MLP neurons of a small language model. Each row is named by its layer, matrix (up: input weights) and neuron, and shows model dimensions 0-191. Each number is 128 + 24 x the weight over its row's rms, rounded and kept within 0 to 255. Numbers have three digits each.
Before each neuron's rows, "fires in" lists the words (lower case) most often at its 100 highest values on Wikipedia text that the model never trained on.

fires in: "it", "score", "first"
L2.up445:118081100119148152122133103130078119100157095097121140156074160143142112144101156112120151144118124105115128116107122143169139114170111121129105154135146187140120119134076141112104128148131129128157140148131150079138168129131097139152116150158168115157107120116106164110148106060178116106139127119132114131103109144124135149086177117161103143106152146096142136139135114134136135097138118115125104147129106137131097120098174139095130146124153159131111131151146109144125153074130091157123085154101129167110162077114143149102105119087158144169096124150144150162117116124171150089

fires in: "on", "as", "at"
L4.up117:115133104190153152112171148093086134160148130138162117102134141144132092112136159141112115162141120149135137135153145147100101105122203179084106125132097100141148153121114131080119159150116139115135074115100152111131101164114123126107132144123175142112133121120136177154147126104144128117137147114144097112137163089138123126111124169093160134117115145161145087072110110100155118097148153148138092142152112138100124128097112166118095130180115156158146132126129098110101117102108127151131142125116126129132162172120093094111149129135109129116112108163131159100071150091148102122

fires in: "it", "season", "and", "west", "lost", "1985"
L3.up138:147155140123143120111115140078125088148107140115138160145102135129113127130101121126136185109126077120152082134106079146146104135121137096128099152122131165111119122129110150091123145160128116155146095124159156137121103123131118125091128147149150151147129156142114164177140107088179131136186087140103142153132140095120121122115180127109112124088143166122112130113127121102083129126119177116154159127110099120108134125137155183133134118121152127132145116154152117084152131104132105114155132122112146140131154072132124099094165138120101112116105149112145227117082134166097113108

fires in: "of", "as", "in", "the", "professor", "a"
L9.up154:115094141112146167125153140171126168162136130092142106098116088152126153119134120103104119092088124137156131160112110086119145135123138119114126131100171134120105114149170182123133128092117137175104174092129104099130108145097096118187096122112126159122088158101085106123152142171156154139167101106078127134119121092122184156137129125108153128163148092165159166105118141137128135151164105077121137118138125094115061149125117160122124105125148126177115120119111120103122139130117140086114148153095143138179138133143115152099129123140150138163128097107107133116117135136137130117

fires in: "an", "to", "at", "by", "upon"
L9.up295:133147118098118130067119117160125101132124167111126094115123122147121159103125120110144118107159086113144111118116122110131091121140133126104129107070120121137124111108138103125099152149190123153169084128150151137121105129182097159141101157129147099162200109138101158164142126146137069101116106116122146092087123135134153138109142133160164107130107173142143105110113109115087135140130147096105157159162148120147116162127125141107125145199139138108112145142113145165118160114127108113131107099084174135146116108189124101110149119151140146158085121153137121141121154134148098122

fires in: "which", "it", "number"
L2.up523:119070118132077106103118115117130104118109131110150078077119125085121142115157076149169203107125151104124128099109107114103124101148099089100139107110145129141111124117132148148093120139113176136125179159138140132123142150157125180134154127142139143170121146147112154132116129114151128128108141149142093121131141145160103130164104119160115149130136142123121140124165123138146183093118144150109141121130101129142157105157134114117079157112159146127069119154142133160117090113135121138066151138110153135088137134163125126159124131133175129163162091104151159158119123104154095099

fires in: "on", "and", "to", "in", "of"
L6.up500:137144118121108130089177154108057126111155100071136122108138066132122141130100104115133138131124121125112139164076154085162079140080140134128107127132115117133141149153144121115125183108146109149135113151125134121115116139126081107147122137099107172153103151150131124166126145140125108148120101084169131130113166102144153098137172118148127135139167116113099095103107130154084147149133148180110119106127137169103113132143106146145121177143104165151146154160086119154108125081120114122140138080101155150146110128156124171152130134129104149114110127131129180150104122096145116125

fires in: "such", "have", "and", "population", "most"
L4.up70:101094163110126138152098102136104074161151174135163164151125106144121139058111134128125109115089091091150108154197126144087086144132130124139153084118149149138112114130147114081129070142121150118140167135120110130147131148142117141137138113092105140135147137151138125102165093109150171141148161128129150125107078137121160075171098122102160119100124158137089132101134130143155159129117153110120104107146106164128124140117119119132154117125105108092130119139146150139090120103140164118122142085155133103160125139100132109182146107155151134157135163172146138112112093131117108130

fires in: "on", "for", "by", "from", "biography", "upon"
L6.up242:168135089109173127130145097113112137143128115106145132104117136115110123097106140124130098138136123141166141168172133158162088145151165154146119159091110098152131137104133125095060110133187105160134131156101120130115137151090093127141132112143116090114119138132129142090119144155126076109057129125163122121122097084150107121119151164144182121163109112099139157134138101138112142117133160153114174130136113098111067153101100148125135114095133170138098128140109123127140098145159140160097151118142118143086098102149139113116123117143135166164108131143167151116092168130126155134

fires in: "it", "or", "which", "they"
L4.up573:102111137151104140147169129126110103141143120122095117155149126115094109124104149141119086140140106100149149171092163127126113057137151116119115137145062109157103138103129112155100140134152174146162157147142122108128104088138131114150133143121155115131137168131115193134107097147165163119139103104105138100131131143156126156107120133110136109159147101151130118125125136152099098053154142123106138113103099143147124078115171121105088139153080125175132156105110096091100131127116131106177155137087100131129141122158114129105138134149179122146133098150147172141092118133145119146

fires in: "the", "first", "and"
L7.up42:123136113127105080073146130147143146146153122080162125132123121134095098145132127127128176102134145120093136134127118070060143073120147096150142144088146118117134120082128157112123096063145120125102103104124122180127124165131107131137111121139128111108147166109106108139155143147162143119134113121127148133122146100090160168157148110104144131139115105110098112112152145137097151178113183126114137151173104087140169167121155092132137161160138107141121141123120122131088149147117121118127122138151124123120177082141128142138152155109121171114142094150144155096090153122126168119

fires in: "a", "was", "remained", "the", "an", "first"
L9.up45:068124082117154131104119105149107125165110124114150086121135090126084158164150137105150120083143115136131133133112080109125105128135178152135079119145142155176134118094140104134085111153088136141156148121118083111106112160125129155156124173104124179109154148101139143162154156131126129113137144158123100144114135145115103138146146094117093122146160115124141139112123157117168122105120139121109117144145124119118162158106107154116134122098114081186125179120111135101114144108086144118168142130166110100157148084160169134171110120126117111150143080129150150080115111148150141126

fires in: "in", "made", "took", "cultural", "succeeded", "population"
L14.up684:132127091114129151119121150112130122117161130168135171123149118115184136098169142119160166133115133123158113135120147120134117085139136104134123137125158128161095127118103124117094127131109173131106162106134172162107098100105138109144103121118149128130117158146118135162138150110152106107129095142146095121074127135175130126190144119115177098158135139121108164144112087113155172047119123124160148083109108070154047109143107144106150114114165149107104100124112120129128108128149126119084130122129121114155131149142134087096161137119129147126116157123175120130119153139145154106

fires in: "most", "last", "lexical", "more", "type", "for"
L4.up399:087113162138122114133133109156131158146135093138168090140133129160129097077148135117137104130196121091149149123178138152121157167126148144134135080111110099157152136106174083087148159180158138161139097092143125085113149105108118112146110107122148136122102161111147100088157143119111100101071143179127140136126131095123081103166119122145157116133112168102110159135117092163124133129129118116127138134123140122118162127119164126072107104123113101147095129128148153145091109158171107140109125097151132111135110100124133124170148127116153129169121148156125144123147120122121085135

fires in: "an", "the", "his", "s", "their", "first"
L9.up276:143132106140153129092122137129105186123107150147132132120125133138104077100113075096133156143146117114111127112155124132094120090113172096092141153090148133147131115108131098090182105116131084121147095145087115143125116122139120163135093085145122125115147126106140122166116119157132135144108119130164147110137114098159166132217151143148170131104131104103137093107097121142112130160120170178099162151112167139142145125098152129116148133117139136147155211135121149125104130110147142120123145157126099108152117142133110147171098116097098101137111088108122168137120127151117133101

fires in: "time", "started", "point", "decommissioned", "results", "result"
L2.up201:114100080117160120103126102150145082125135102111084118155158063125138108105127135114121133105148139128180114141113127136147088092139130143102134178128128153120138115136094178113128099159091103106141109134133174113117127136114092129122116126137160128123146121137156130099129129161124184125099114109155103106110111119155180119157091100125125135115133099133157154158150098145127122120078131147139131109119105159106115156153127141153099201137098082118139148114133101116146110143153118150156149169158176148119153127130119122104206119093122147103095147144129119100107139112103166156

fires in: "on", "population", "total"
L7.up286:133161103135154112128137103144120108132157133091161121154128135147156158074124101125162111107106187152155113131120149132109090166059157144154143113117150088110129168106141124108093182113170097142131139159100140111121145158088140100104109148185132120107115109138078179157144109131144096107109132138129114092102129148123077126132174125148135105142112120142076112110088115132095101087150162151146144124134087138116130121115106108159123110112129167150132166142147118137145115100141160111109129092138162111161148123139175100105144164138155126148135119118130113117120123123137110098

fires in: "this", "the", "it", "a", "some", "these"
L9.up376:138135116117167156117137145115158109157128166111162110154150105127130127110172160117127110165203164153124133089115092141145151149127134140143110093137162159140109154069161072137124115122129109113150114152129093139120107106100146131145158106146092136142156111129081152137101134139128075132103106142134135095126104115131134115104130110130144118097150136152100150118107099131103093077170166159166175110137144147069081143123122069135090139158131113132122142129121138161121112129122143123120120169140121114099155121117106099107087158143121142106141139140114169170135106152107099099

fires in: "of", "princess", "southern", "princeton", "northern", "eastern"
L6.up422:181100151102142122139113113106123148119123111129131104124136091079154132163128115132109155164111131081144130133092138135124162131112132123150128137097138133121114121104086140096149104140139155144121142099147124120188125115112126141146117127107142110121124151084143151121092090135127171112185114131141137175167158116138167152171131064116124116106087145158122110171105105152111121126158132094129072129150101101127131182185134142157133117135128127128093138110096143105152110169154149106126140103117105116148164111116126130110191165124119135130159075086100112134098145137087138131

fires in: "a", "one", "each", "several", "six", "four"
L7.up25:190135157154187113101108127127149106128138146136162122106114167166137131121141127114170153108131091112126125114137091150111135101089148152106123142186132115110109147147113159141141128161133105146144108138077105135124003153100157128149154128150159136106098124128099161173144126108111105138149112116129108120130138102133142149150168099107136078147127129174130145117130153114157109152108123079140157126138122134121139107093156118079115159119115146111107115122117095115140136143152137128120157144146102087158125100123116110150127139138160128118106140135127099165125132151099100086

fires in: "the", "of", "where"
L3.up54:126115148143132152097131128100109161149173104101146145101135105112124134125098142115110194158131113112132127132117101114137121130126127130188168142092120172134132101121113158134117118089163116167125125142139130145136126137085125121130111095136107111084151127114123200134152154179108154124170155110103139114101129158125172140128092097119121149156124085137136102137110116139125144147133199148127110118117092107105100173088095082140112154152177127135105067121106140095133090121161166133081142116103122136101135088131119152122151162143149110143118098115132131147103155136138100116

fires in: "the", "his"
L12.up118:158121108129121150091171102092141161078095168151107148130159145112124142107133098116135146123174131102132126131152113098099146128081150126142093134114197129104155114157111155099150130129157114107170107160091134114128069125119114123120087088093103124115145099091153160160114120151147095111138140125144087106125130132147136121137096153149081097132133116123183118157096136161136121126178146161109092115096152154138132185099121123111151098123124153110125171151134126088107129117132107084171160138138149125145126116112120136137123130128126164122178117102141137111170137156132126113

fires in: "it", "these", "which", "there", "they"
L9.up457:134106118175155179115159108145154120144119126103163120133075098177086126120122114150163147114161114131143099116133137126108114099099113091115136143112131164165105119071144144139104105130154092185155132139138160076127132063131118146165151151148124141074103087130144182140175095124152142132142131155116146154125090138145121158137149101149128113120143183161115146117137113130154119099096151111158096105103139179128128123100107098122109150147108084118114118112176130153102123100115142108102104117103114118134129090108143130117142167156133132124108104122145131128121109139115140091

fires in: "the", "was", "and", "she", "1"
L8.up440:146117150107180147082120124131142128124122140128158101104103114141111095126148096094114114050128094156093114166109097097133130145081132121117101131118159145135107116087176147125136081138119114157140087139154148085151098154107117116108089141173113128134113159155099170135129142181148116136098118160119153143135146109146131158178140094130130132136182083095144148092140120114095135135149146145095167164127116166100156167110144124129159164140118097141105127134122108119128153127122136128106144114133114128176128084140123132114166132114133155145108124113170148142100115149145091152

fires in: "an", "is", "a", "the", "was", "are"
L9.up284:122111163147135077119121125086104163121139105145137139086150126160114146149132149121144121135136105143110148134156084070136083092115174154116142130106149151142119097133164108160131161132121124121162127133103130152148123167114110141167095113168125120162143128096125109110140167095144138129104088127122140087118110121081087141159180110139102144137151119158113099136120128102135101143121142108107128096104130111151173129101078120123146166179103166159094142109137145135091126132134147110176102123123125110127092134158119102159113102128135124114172098138157161096142130141148077077

fires in: "most", "only", "first", "main", "more", "two"
L3.up386:151149122117128110165132074116142142135106101154173140150099081122112081114157136149157108100165102090141132076103120127131148111141135130082184063143141107125094136136149141085130087133119153141117114138148122149131120136138139116127138134132129125119096097099133133111159143130142131120153119156080130102101144114098124138175171111145163111129157184139102139141107132151087109114109169109145152148121134108126171163105142060130110124131162128093069149146155108103120130137124129119095096172110138118159185124133124106168119185109123146113146142131142121121115143122124151135

fires in: "with", "over", "record", "championship", "results", "result"
L4.up287:126116085137163074129153092117098116102109108126101120134136095110150092122126141124100116122109128090168126148094117155138141127138137110152149103108120212151158139146117152079147161140153103136127124141151112154117139098136155138139102145165151126133165165103123167123103116131121106145111166124198133088116126094165157106109131101149102139102092126117177146183120104158080142120146125141103145133145117129114131153128108109128147103195131146093149129081115125075150139141111116110107120134147150155141126123111182157145145098115094107148128124136147124126114109143105135086

fires in: "also", "was", "are", "although", "which"
L6.up363:124089102180155120129141111141157114135102134108122120141143144130102122131160155125143175127153143121110129133127101108158139136151136121099129166099139171174049119095159102148108128156132147137107115167139125111144145165113143102147128141173106130114122166113101110100187166147136158099104098113176125079114079117117130148146167068121142099147142141116121143128119134108169104132120095147125146096145124080086131119094109140076148128144113129123132128144156131161126132155088152106099088127119097134107122128099102117119149128148089181116152137187131126109142114129126115126